Part of a small language model's weights.
Architecture: rotary positions, biases, tied embeddings.
Training: a variant of Adam for these matrices, 12696 steps.
MLP neurons of a small language model. Each row is named by its layer, matrix (up: input weights; down: output weights) and neuron, and shows model dimensions 0-191. Each number is 128 + 24 x the weight over its row's rms, rounded and kept within 0 to 255. Numbers have three digits each.
Before each neuron's rows, "fires after" lists the tokens most often just before its 100 highest values on Wikipedia text that the model never trained on; "fires before" lists the tokens most often just after its 100 highest values on Wikipedia text that the model never trained on.

fires after: " |", ";", "|"
fires before: " |", ";"
L4.up211:125120101121129160082107072106134125095160147117118126122143115090121125117096173133114120113123144139130146110112133161117125133108134137145106110135095129090141170095142186080120123154165124162111121131121114158123169129167160108117138165149119130165095090151107116093097116131106144155093145135117119099106175142143119101126146118124118131162096114160087120117135149098119142121118100142145102099145123124110160194132124123157155138140134147130152113142121098151170065169165109148148137097129130111136145111097104133147179179153158156126120104164121128107171129087080116102
L4.down211:107146135103133155113132125077093097160121148162114112140154140110111104140129116180190145084139102121107139098130119134090121129152115173125114121094085136138123131121155132138117145123131118128134144111114144128126146135137104151069106131152131129145139090121145171077085118137109159120112148127150137134163092120115159159100157110129122149124130140124075179160150135130104128191204152112097112122139119123119140117108108128084152142163131130108139139107143176122100165117122115148153153113132107127149168141108133146117165134140081128125159169125111109099133061129103107174

fires after: " |", ";"
fires before: " |", ";", " "
L3.up721:151132084131173154099100097123143156105116121118126114161138170112098162103119124119124130143125085186084164132100176154142120155122156134136120106132089113069115149107172143067134103151160094127147100085104161141094129126143154135087119158134142096182167104097147140124091106107153120134111167126152114101125146131119134167140124109102113131176113146101136124128130148107178127153111118117150077147143112145116147144148087150107130126114144141158160125130117150094125071173140095122130130105150173102150113111138142105116159142140117148105122126129117118127163124145128110139
L3.down721:141127144101144109122129095139139099184098132124168132147157152130124127104107141193155147123202130132124105110145149165104125163196077183140158118137141159114122134120151143139115138128112110117162142122133137139124093155162146134133129094124137071143140122103155125095147139163113122072133134096099123120130087116099129104129122116078126131129102128099125094155159112133085118115152121126107124119131139135124106124109151136104143122159159162116101149133129110090145116144127116138127078115148080149128169099123145144104130086167121139159124147114071092145133128094161180142

fires after: "-", "\n", "+", " (", "°", ":"
fires before: ":", " (", ")", "\n", " zone", "0"
L5.up762:184110116134140105106111140090135141133148132148097165123137094165139138130106141101111122116132137126143128107109147129161127105108081124117136120126115143093100128168125169137171114137152116147104139108155122136064130123145111133088096102157155153136151145126107102103092080082164135148111126141123129127121170102167130113141149158168148144160089146201130145097156124106135160136089094146109156115160150091106126170143102147151090131129140140130131103112124127123125156167105141160121146141113116116148133119076105058174129096113119130137124173122171160109107116134116110099
L5.down762:114161160131155117154110169119106136167153167134143122122139114158153156145099082130106130126100173069133120129072169104150109134111126140108145127099145117117130110108128122123145136150119125113098093103144132139080164158120129113163101107145105092132151146118154107162136076173126148103122139116105204074134117134168141170159171080165079147142111103119098137086139132103146171171131110117155146117143113106139159138108122140134102142133136111115132183128159115119131107111132135100141135132114120114124151098120117138138111111137138135099146181133117094108092082133132119139

fires after: " ", "9", "1", "0", "2", "8"
fires before: "9", "0", "8", "5", "2", "7"
L9.up489:141133051122129090140113080118129139126106107157095132117127196109113108128143123123156091132093087151106109087083134129165153079084110121169116130147104121133068122108130157090115151155151148106094123108149142111100099140147158090114113127133049162135119108131162122157113124126089123119127123134122138147127137118150168128160131174117123123136153140101133158138159166159128140132117077143114172095152118146138142164147137141147143130140122153093147126131155158150126141112161163140168120147100126131143130116106160137129153138120109100119116149152161119179155115131146113112
L9.down489:124153179186161101159156145139104153171146136120103122122172156122136141098115113176136121093125108134093132137167141143089099145135105183129136158095152156115157106153134147108127146138139129103093126119124065112125120103101107157076089165124112124141139094149139137117186132173112116121118121096132106101140157093148111183150097102138117121122120116137130124141130079164117100153115089187111090181129130113101118104138102117140119117118136118137129148150118170118181117122119136126152152133106101125143145130122123135142094123135112128153122130121119084135129094155120164082

fires after: " |", "."
fires before: " |", "1", "4", "2", "6", "3"
L9.up623:110118090111189142130109128142113128146141122096152140144149151107095109113156102122099142122153121099105104118119148128140120163105122119146121146109145096111145112105135099144087134167132102160132135076119125172102139115142127117131154123132075127145126120076117110093147125125128182094082122089183103164087122154171143170116137118148099120132119103188153126119170154151115145145145089125152112144131120138138136148126124159142101131164143151111157086133101154172145112115146159100167119104115133138217130103116140120169139117139106145120123118133100122135098150152101146090
L9.down623:128113129133084141091102170119134163095106104143134159108130097162139149171095076089120108119113143112124141116140111123105203108140114089184107089132147117124086124158110084145142102143117145120152151108136128129177108128098140116135135126132130151145084138158116079146119122135148104117154140155114126096143093121107112085102154115118132140135114158084158128184137125116170123096160135086116176147098136123118119147084171157119151145146113130088108155125133083130139168114119089137151166144138126175117133119134120173132130132124127134102136114094149124136160118138154096120

fires after: "0", "9", ".", "\n", " October"
fires before: "0", "3", "2", "5", "1"
L9.up332:175083100137111148084123149092119151121103158117119121139119121101138097137114138116101147118131146141136117117174134144110149133096117132157108128127110141110087110164105157122091118144161139152117121069139091119121103096142183141119105096132127149147114139148110129170146102123113141122096136131154134138166163161120146104146109109142151145142102165126091135141121163099142167112116071112154129139133112139101106140145094123105105141087150097165128103125141126131075118161169123124142160130115158202130093112111134118154152178145166112127092097131129110182175146117132173109
L9.down332:124124132118112090140102141123155144131112129097147121114103131119128109139162106070125151111123089162150133108142165175107124183147106148156110129153152127148154127175095140109114120143142135118127107068142131109107095123129094149143105147106120109075162086136139148153173142119097142111136120198130126154113156147091107145105117140137164132149126125107137117073072121141136115115169131134161110102189123149123112137147146163157121146104106087165106151155106111122131122174110148118099099141148106169105124133127069159137102126107136125141156134131140162124100130098117091112

fires after: " ", ",", " ("
fires before: "0", "9", "8", "5"
L9.up173:132118137136155144157121112088135186128162121119125126128171173142106083122143148119105179140134127106086153110124086164155109080075122091146146145115145119085138117122108128131095097090143118137113146118105124133085134134130123109108124139129121143171131146110143113136162130127111137163113111125135094160138135124169138137119137151128086155167162129149119099104117110136135108147139078138129098162122145145140106132119109104181119140105140086143161107115161166142132073122161098118143100155118130198177147166130133089106105151135104122128099094114144161152146100159112151089
L9.down173:099180126160150075137121126119085109123070074126115156099145107157123149130139125099161113128148085122125189122135117136144142131091169138145098128100109114136123125094159118134150153143119133085147103152131115168124177121175111116131158149134130105104101168110112176146151101109134111062122158138133149159112116127159146154166151129102127103129112118110119135146119138132167110102119120103092107163148175159132141162151153120110163111146140117112077134150125120107122178138125082148129131098112141099111133171114150132153098105120118139123137138135109088152125144134160084128

fires after: " |", ";", "2", "°", "1", " In"
fires before: " |", ";", " ", "\n", " (", ":"
L4.up124:157134092181190185146091143119124126125104130122105141143117139133129194136142186116121132095116120163129135100081143158113131136128150127110093120140107151118103156125134173106147140080131100108108157126161114112080140137171122163089105116153122114123131074113150160084138094100118101110103169082160093114109153122141112128130122098152154094166096160137142095069159145130118138120121129116124078142095127120126099142151125144131138150144176126157157113122168134119152131118126099144119126134111133124162120087131125130121118113136139103163158137134114085126111140162149129131
L4.down124:095162143124126120114103145117138111174137125123143133148148155141132147116089110169120126118169119118107118115097138140093139123154106168121124131086104174128115117101164164121123128148116109129151158195128169133109093174151207122137145120138125133146166138107157164107069091137136146139096126118098102131150106097075142139115099107083114151097121127140129144141137114137119138137154105127091119102138123136112114123105125160084095132139107165122134145169109109110144128125141115146154134078150089156125133077167134163091123161117153149154118141134096145069136112093144129151

fires after: "2", " "
fires before: "1", "0", "2"
L5.up655:092087052137137155090129163084160161129136121104134127167146159098136131095152132099109131109160100139105114119139123154140122111122130114128143121104132176110105157093140117159124098140147057139097151088147158103110133122186106135109152122147142110160163150109090143165121178147148189132125174135114107141132158139161151108164121117150119124148143148110108128125137135098105079157112090162125147143123096152136150132130094145120149130127108131134154112139116102114104104167135117121124152128115132169134126118112138108124115115118118102073102122178132099178132094103141130121
L5.down655:148122108132129082107092120107140095109128163128120157088112136131155167087108135152125125154115176134118136169151101101157136140141083180154178099103141156127108119128122113158151161129128094134131141115149121138176116097160143083115098129198137107150130100097126122111142113125108142059147125152134113088110127109124130140153133129110142160142134118109113150157132120141117161132108101154062105105126159137169114132121083106141155063149157141117112145163114097103121134147128132133122117127151152122123127119097151129172074116117136159143150135130161115140118113084167152156

fires after: "8", "0", "1", "9", "3"
fires before: "1", "6", "0", "9", "7", "4"
L5.up547:125098084157128140132136129141124181136120162119137131151115073161154144157165149127124128130120137116125106080138162117120105153134137120098138150108084159116118145167145120155092148089135128129141068081131068115073119069118122129146066167095148141148128109096123106158153181115121099154109134103156118131123155154132185119116156095143099170129142148140126150132121140137118077118136101166162102133143127115107111160111145156147113134131135117162120155122135096123137095157155129131094110130099110160129127127104155128121120143107169132094119118141140107129153175131101147101
L5.down547:118123124150118165135121135136137176150121124106121139158122141130149078169123105128119103104140135087076117082133118145127154094123108080167094089150124148111107123129181106164145145183142132147138138140114172127128115121098145125124164101102121185122114178136096148150124109128147105156104146124135152098134122112135111123096122133142133127194177173108104158164156124131149165120116091125120153144134137159134113155073118126103116136128114130089134119106145122125129111097115117133118119149089144153116111140128132073094132172103101122102080122151074158131157156097153122103

fires after: "1", "3", "7", "2", "9", "5"
fires before: "\n", " |", " was", " is"
L5.up205:111127139187151153116076166127112155117115109109136118157115132136137132168131128106128124098134105102146155098143155119115098129113125117127153113130106125128108123165130127104146156141107101159120133058126136127110099118078113164065100106155175108136177113129098123128126115120150129129061125106148129066110135115122112132180178130137102138099119115125133115100136136118151120155132119130132141119135126071134141177171149106140120136177165113129147163142139125116105127164117094145132125136139127155148099121087104096176135141157113113127156167105164166133116147153105173090
L5.down205:137184079074163111115123120108146111121099110121146071107157141097135119098117144173106085134121123094076118161113107104149106146091121153166093109112106115131158137077160137126128092129099139110123131074126154148134149139142125177135139087145123134174137141149131131137095136136119157115094129143105119097089126160105113116149168161146127156084128145114135133116096133117134100135158131093151152144126126131128097174143141097103129098130141181132131141118132148090082134109153112137165147103110143133152144093113126145140151111112147103118160195130131146145161123125151095151

fires after: ",", " ", ".", ":", " a", "0"
fires before: "0", ";", ".", " |", "%", "7"
L5.up148:118081090156107122144119125129129143133145110108134174157118148126103122137158145112136086122121151132092141118108117144121123111121142073185142113114119133121147145179115168146125141149115108129111130136154132146122106126106156113132140133131117112129143128135123120071122174201099139149113098082102142123131126094193126136094144152133129124151158140086087124114148145131097125142109122121110097145106161123126113174117121113100140177160124161137163132073143136151089093113140146114157097177087120144126126172093144158152162117104122130165069133184128134124116152113091135125
L5.down148:117138129140091148163137124157173104103115083136136111182154171153144133095153109120133130204105114129138116143106115143126141105071128125111136151138167143124119083126120057139082093136150139141132097139089113120120148126152122140117126140169112144154118157107151128118126126105172150135127108134120122160092132177110157153138113126117118174144153143114141108145088132115149136159114142137118101157121095121072106112135117133132104075105146118071127127138064129140166105152187125170116136101159136130131085112164152131116121117136093147129117105121113129153094136134108139123

fires after: "0", "1", "2", "6", "9", "5"
fires before: "-", "\n", "|", "1"
L5.up298:134100131174144131116092123138135157095105153102106113124124083126106159122140130107110126112096100129133104101172133099107071122131135125151100141138108134113136186124132110139134130104114145125141115072177077124080097073109135169109106156116110108164145144097122123141115135121113126131047139119173152124151127179121125136148182133107096140139155148130130123117119175154144122127147119170134120074155109135122121194153139114183124116153144099114159153121157114111151120143147094139121163114141150169126114118132134108114148134140151098118109135160167131104135134139095114115
L5.down298:105106129147083109178158146113152120123115121134115082125095136148114151104153103203100136149111124135172137167139123115121163123158139206128124142120142100107125109104140102141110145116123121099141137169096121122178100139113122097161146112090145081207149114134119132089157138139112127153160124141140167115125120166105131124109157103099126118114146104139146143107135127124097101117139163131110140139122121139148132107044127137159148128090139094128120170104142132116156125134131143103105125149100116157094096137106157142089116129144156108178132114123107126127141125084129127162

fires after: " ", " ISBN", "mon"
fires before: "9", "yo"
L7.up533:142134151182151117125153134130174171113143093101126151136183181139141109136133116098122149145120153140119123109142168163132111091098135103183107122111140150117118123111110127129159091178123094121119120126120148136139096129140142147126126129109149152159113103144124149123136104143140128128122152090147114089072127136218135096113118111147105135143171114134120112100147080113107125179141101111121107132133120083150149111135082113145144127101080113147141109097122184077076107126163074138148133129129115134141136099103151120127136137129116116144148152160142126113141137125066134120
L7.down533:098113127166149117127112124165080114108105095140141119118110134143115106138109114139106176127141101148137101162132084106126194113103100171124113133066140141135143089129147178141153147082150112145056095111098143180138168171120153133104182082142138148108151140112090135151132151108129094128133140099136139125134103098138140123143125148165155101124136116124095135133151138105105123114119126129115178134125142104098117142166146104111113100177171108122124146126124111147167149098142111129132121117121091152132085139151146144152114143123136146143108097145121171128129080085142109106

fires after: "2"
fires before: "1", "0", "2"
L4.up304:121107065137119142084110130104105173125101140109166176126131137107116109086124115118099095119139123113080120122128124149102129156093104106141165107133086110128123148111163104123138150142135107117126148060144144143111115124166126125136135135123142125127103137118151109137120135125132164144102144097145074140096141140139137142175101139102114136139089128138130175111154146081133117175096146153165099160113131141106137136119116133110101136127118147136179120138115109130124085182138101129116194141086154172128165112112160059139141132193128125117091117109117124145128114124131162156
L4.down304:104150090121147102153106144096147149115081160093127159142108131086112106137115140139168141153156106135134103122132124146114133107156095107175138101120157135153134155110125124108103143130112090133104147133141113084137136113140125144102104128121139111097103104109150180087154117156135145119120141121154130175092120088146124121145126132118102104129151093118141095173104117146109172141086116158044131119122152139125121120126141119123183099159153166079113136164140130112102161166201137128132120109121146126111138119089164146153113135142129145152119155082180112162117146113137162120

fires after: "2", " on"
fires before: "1", "0", "2", " "
L7.up183:106098127144121083102138102121155115140142124129115160108134128112110106128128103116144109119119139153093125128130178145131117134085127104137142131099114149111119150093146147095112108149143096078111145142184124140137112159196113109095120157179114108151127101068141109078150114136125152147109167109126092151088143158160110137174121133109126125153121086132132146110140132113108118163097112129139143145157118133139163137109100111146133112115152132129153101153100106122117077157159114118174111155134141101108174112124170107155092149144153106141093065148179143167168150119145136122
L7.down183:104097117125147125152135104130135073096119153174138118159113090128116153104111139168088165138164162130126103124161148094138130145110086138187187137115124140144132097099172094141123149132120134094156118183123112096171121122115128138145123119158145108121129194119104153106180109146106117112139100152130099137126126161120145142108136122109114181117137138118130110160128097134097152143093119156092119142114132133153113122085123137119171082145117147131116086131120076102131166140119130156129123133126162108090149133136162145105071135122094146136110121109156123125131083131147129079

fires after: " ", " October", " July", "On", " June", " on"
fires before: "1", "2", "6", "7", "5", ","
L9.up612:151120104147123104128141113080122135112138114124081143119123188090138116151123131120117110127125109135096114116146142119108110117139134132100139092118099102149058104128084194108119132167110146100113096128104090142120106138178118120132127145119097133112123112196095172151104127118134133133115137111134149146102147135141136090142135139128132151148121128150148126106129176119110096118108109098155091126162143149132131161148113110130122101111151116171129138121159141114092147163137117200158126141049130128137091128137160115110152170137197085138135114147145088145152125142115101131
L9.down612:127160117158119101123113173136150173140144105165102117152116167120128126140081074148102131117109164147112135123116137150129153164155112218157143139140138095116131166160122160105142146103119173131065147134163110126139119116105130129134115142083092124126155129095146087153122136143138177110067084110158115159075120119122133125115121115128124097107110135123149092149167134117148146103122123118137131183140143117124133134110109170126112116087131121146109139136103108148108109163156127122160143142085093131111154096111094155146135110108120093105095125117101156112159124114142146106

fires after: "2"
fires before: "0", "1", "2"
L7.up197:111129090133154129061109119104130150127119130152108137132163155097147153116124116115129107116137130153082117159125162172117096144078101106152144121146120137154106148083164117113151097135144072126117116084214118104121164120173133112106132127133143119141118127132142119121117125136116176141113165107137088126084153126181139161197130112119122140131111110121118133117136116105097113161094119128134143139131093122141155131132103147106127119173144138162192130130132110133108069139161127093120125127119149108124159095107146072154133127154128126112100128126136106160164104122137162153
L7.down197:101152083145131125135139134078139118093118151145126128129139122129138135110100147187094139125144148173104100121118156123128115145124094152175176097128120112104135135080176103148105147141147091116145103137111140105167125098151129139145160128112154078152135140069140142101178086163120148112146138161134116136117139131113129125116130153122120153144140135098117110168108119125101122139071097157074128144135154160165107129098137131114162079165139153157108135132108071115115154146162111121116101140166142119113170155088138118115073128119104134138130102113132104167135128126173116113

fires after: "1", "3", "0", "2", "8", "4"
fires before: "0", "3", "5", "7", "4", "6"
L7.up19:133150089143194150072119127161113133112161188093134149118114108141108130169128152093126128129093134144127110084177159115151078144149132092134075132125100179139106141150158157113141162152100090174118119135088141093098114066131120139140097147135156155118142151093125093105115152111154121152134172124142107133172137133145163122140162100157133142143139110119111123132131123143122149127147100156158114093120135156089122174149128151150146111135122108148120097129103139112141123124120142141110125157144144153139120115117122106126092104121147135075136095120138121133175148136134089081
L7.down19:128103109115118133166124148121134126127104146113137102134101125129147122121102098224144060106094107106140134097156091129140147152112163170171125139143154117134137129150101175113129107131125112124163140138117179133131102132098122139135129134124090146126110134139126146095125113141129097135145142174134092137137110123094097127162156124101155109149153174132147071175102111143113112129128096125130150132117117136181078163095102104127162116126167137103132112106159154149165149087111103136120135116163115116087093140143114093116112155171109104103139110137107159098142136130145147077

fires after: "\"", " ", "2", "6", "7", "."
fires before: " ", "\n"
L3.up346:142100138129136127102084100100112198125135117081089110128161154141080110172169117129115142072109100113145132122138125170141118128081113140175136153128109105123105102101136124091097154120112111144119117128140109107145131127109147115097142148111113154144162085138128106106126130172126166157134205138182149145115128142122125149132155106110155113113131108128096105113108155142136135136155114119166148085142091111080140175136076150132118118167133102151123143114126152129159097159175079097115139130139121131156139080132101135143166136152153102091118120127123126134124151123123131125
L3.down346:082139147154132127169144139124133122131105135123130085075096157159160135128112134173085109150102145152136111167126173111096125141147106139124110142149063107126111133151153115140130154102108095115115135154096104149128171136152105119141127193106141138158127134113124145117127126117136144133151122133139143102128102162125151122105135101118144148080160125140129136112103135164124124110115087095096119172074134132144122153098136102086149072081129170115116116154137116118185134107105119145147124114125161153088138139116155145109107118173133167198097114145131075098130123132135117152

fires after: " ", "–", "-"
fires before: "9", "8", "6"
L7.up509:121150132147129134160094139156098173116143107131109161099173171124134069128159188108138124117103088112126170096118110148191124083084128102154100093102146149126126127098115152127151133175094080124096121116145157133150109117109136089126153151095100149121153109112118150108118141164132163126136156111143107128121116133185181137114158145120112133159160107122068178129149133145121129120105094136142142108121125161130129133107116123128121130157091110145120132119137160119106135149192150086166104124136125127148123137130093120130131149143130147093109121132118126080117082101126121113
L7.down509:101150142093164145099104109126079098141130126100131141097097117138150096102143092169144181141083066113130141119138115102160118173123145164133101154108084178113151130116134129159149152124110111123126126152123118169183168173116153136137163146089130138131117109105129113098126176136126080094098158146148132140115139100093128113153111125075132144137107119136143171125138129158113125131125096134103112116149146152128111119126091087190144164154156080117126066116139121111099155121115143141129136122169128128147124138074175118117123145112122151139131137114134124129143155146127111134

fires after: " "
fires before: "9", "8"
L9.up534:096129130131159136091084134115131164130161115111098133122187152108104091149149170101143088145104097091080141121143153139162130127069104104153087126110117130132112110095154161099115137176126064122102124148144138135134139115132155095097126103122109161132123120115143135097122139157127143135116126117138071125072131121170125144129142139124129166163143130161117163126143120141099118151109097143168142128113099142151144148137107156150146124144107149101156140145150155132105107134187085094115111104126122146194135130134096071119117154124123142092129136116134126122168090129150160108
L9.down534:106168159123136159153113106125051140144123105104122101085146122161103138126133097139109137167125083119170118125120138082135147151127166147132094138161118119146139110131111140142148115141091122121120130149144102113149116130144125174146132176118128127125074131204142184173124166104136118083149161113131135126115108083103136119107130121081114116133089111105154099124141141119169157123123124136090145144110158124102107143128156104118160132141154067108125098113133129130147191153117118147122151092102130102147103142143162145104097143154139114136147145120132097100110113151170129101

fires after: " "
fires before: "0", "7", "6", ",", "5", "3"
L7.up344:161160116166138106119173127095129153119111119112120127141188151134132105128139135092134149126102142161112143133164100128148120128128120123135138127122133125120078173122133136115113160187148068121115100127128157155096175147149185098081127151141113147119171104100120149078141117128169141142098133119151146110093136137155108116157125133140141086134121107098101091132115153119150100165143101109121087154113122112110147142136082101136063109118155132141137130124144134123090136120138114147174124139118106110144135135136142097130158150154158102120181101162121168152174121190113116131
L7.down344:145164088106074169121109148143135133122106132124134107115136141127123140119145132174148146152110075087158102133114116134108151145159121161113087120162094113117123127154102182134102147100146173128127139126095100144109108121095107161123085150139121135152113135149121128112113129132081135119108084120113177120122089088093125089119135112146122095105114148155149084165105138141141135118164122139099164128128181129077083156108147092144111153069131093147109130134143135139131173128128164172123133127116136109174091140164122152138156148135127127151141126136085135117132180128148112100

fires after: " ", " U", "+", " In", " Con"
fires before: "0", "S", "9", ":", " ("
L7.up127:122138135154114108124111169133136171108182128170133140166137160122102118141151153089133136128103096155120135104094113147179125104082137108118072152125112112117097134115110125122162119133147149092080122123134148150102114118170125107124104136135117097126139131067152131104109123117136100158125148171128119102174142118171129138164181161120140122180119162095133122124124103123157141108136082114176125148144120115087133129187145118173130116143098118104106098124157115151094113159154153091139142130125140100128132137117111109145127073161155153116085150128118141133137142183145123100
L7.down127:093140159136164100119121137079114123135174137126136114162163161151083137199130174094118109121110126149134108124152150151125102117095142099116139121131153127101130150103142101130119122183130117134118103102123146154103129099153114136113109112168146111146120115071127117135106118123132117120122158162122105176119120143145121178159134143141136095157141163162086145116120101149122131171121111094130142117071145161133141127178142144098120120103074141100129108178075107148116131132136158100117133117058140140145097159102134143099133133189120141102119159116114120119127122163134110128

fires after: " ", "-", "}"
fires before: " ", "\n", " −"
L5.up562:139101126093146112120094128099159150143122096106118115137166140137101111158136124108098080127120113125087119134147117178161138124124149156126115154116131085097117104099099122132112129127117136122132152136136123170144123117108121099084158148152140108159193108120154103108123148139134141164119162117141152131096141140100153127186122172140153169115110099109108120087132136137142100137153118123190145106159104123077136184106171144123089077150122141127146102128095113126131122147160101136151172097125127148146166050103124113114125141120151086100109123146113134123126100121169101112
L5.down562:152142138133071064155149101102132112128145117120112123141105132133131119094117105120114138151124151143125140146088143130129148221122117206142127120110140134143137141134124137115119127133135126091137132126143145128153156108133123117165132137093142127095069152128114132122140081107096125111154136136081156131147129178032106107156117122148126122130154147135139103106093135138124138094109136144103112181122129124175120094132122131106142113108149124143120155108153159154143099134119118117118075166104102112112098213147125113130138153133106113137124144159137123126117106108092157123

fires after: ".", ",", " |", ":", "0"
fires before: "0", " |", "%", "1", "7", "6"
L7.up729:109087093142131121119111150152138129125110171139147134149104131121114131132151098116147148088163108158088131085128187149134128133132130106124103154111129151117126109152083121137080160145134121124094110106151110166116151077114165106149125150136132087148144124087111115065112131132101145153081146139159128145140117141157180143122121152128106117159121121158109139108135136115121149119136083144135080125140135102105107181136168136106131138100119154074114104106117123124141091111128131172149175129152138145143074083120172130180147159110146151146091114169136147140129160129098118107
L7.down729:119162090139147140149130119147121132170117084146160111143134178087139130162167104138152116139173131096106143138094130152157144105146111137131122117125130136103111098140128119122118112114089141175177135132142160152133108146119108138150152135163099144147120157119104102158082103164154139164083134144099132116127103134068110162142143115145147105141130154103124144191071128108145124149157138056157157135144136146147125123097150123116131100131083116108114122124119135140115147111082117140071087151092118164112119090129094120097129157147120134123139101090111096139151169131099117132

fires after: "2"
fires before: "0", "1", "2"
L5.up551:116104076117143129072114087119098174159116130067101145115149147099108117092123130125115125129148115122081138117144138157119115123116121105148169123104118123141147145127150098124148101135142083134157134075147136130133119112184105107101107119118146119127132128146158128122111124154132174120103165112168086122127144133149141176166115100132146160159112145102108174125124138099108109122116128151148085183123092137117128134125119136143141116151141150127190129078103130073125077151150115088118139153112163188132150099134140090144150130134138104119128116154120097152145112121130174159
L5.down551:131136084160107110127118136105129103103096133103113134102139124116123131125119141149131101132135131177132097144149148125130127118162102122198170100145139109116135161080165112125128161113142055122138129124130127130175128103155132138137104151117173091131119099098110175109156106125109161076149147126155120146127144119132138114143167115074145126111155092106123114172103127146111127130069110122065121120129138112160130137120099141135157089175159147139099152161137110110120167147144079138124127102119153107107139126098177140122088124124128119168156148101175117149086135106139141146

fires after: "2"
fires before: "0", "1", "2"
L5.up567:131099061127151120078131112093127184139115134121124146136158153118126128106121139121122114113152127155075126122122137162127124122092113101139174122106102140123120161096163128115135113133151088145145122068160114106146137107196115118086130124112138099158139125127135134090113148128143177171082182128154080125101152123167138136174118119132135125146116126118139184111155124102106088169095111145132102158127094136111142160114094135112103120117132133148162103117116120105112068152144115121104144144126171152142133108126152085154136140153125106110125121139128129166168119150133152173
L5.down567:114154070142141109126119138073140118107108158115113148119119116133138128104112146149136122115135125160137090135150153120105130126148092125189167101127157124124131158083172105138131151136128074124139152122146134106149127105143119148119126131140157081134124111089116161084150095155126155086129160150150110149120138119131143131145147127082130121141150107112145115186118107135102152153066107133052128119116154143140136144107110129108165084153166158130135150152109100108113158159145103136131121111115152094109144129082180123133062116125105138164135154096176119156106135117155137138

fires after: " ", ".", "1", "2", "3", "4"
fires before: " |", "%", "3", " (", "0", "1"
L9.up665:130131107118171154133098133098137129085099152110086132109110129132125150128114131136119106123086137113142124064120158121141133102113138095146133116154122154172136207159115155114124125116078088140157157105144138094156081087146154120113152121129067123105127179166081120114137144126160132136081144138131088137094113134144132116157123164102122126157135132144138116132131145139100157095124090140134132123103099177147125222134143138122128142187142133150139109136173121136081113115162136139139120121138116112159101117109131114146151135140162149132154127123136126137127166120141138093
L9.down665:115111136114078130116144122165107148131114049158174131131146172132144133114097090168145121160135112143079153148111108146096150146139117181122105074150148076126098084149157142145132086124139157140141137128133117134116166163123138127118076126162122154120121091124164141126125108127108143135131107187140134108133127107071103151131115092124137134147150132141149128157107090101153099156156112070109119112093110095099137115099126140155112133098117159095120133126123119098153138182121115131100147139129177151150135129180140102095134120106097157130148134122110131135130119151145132142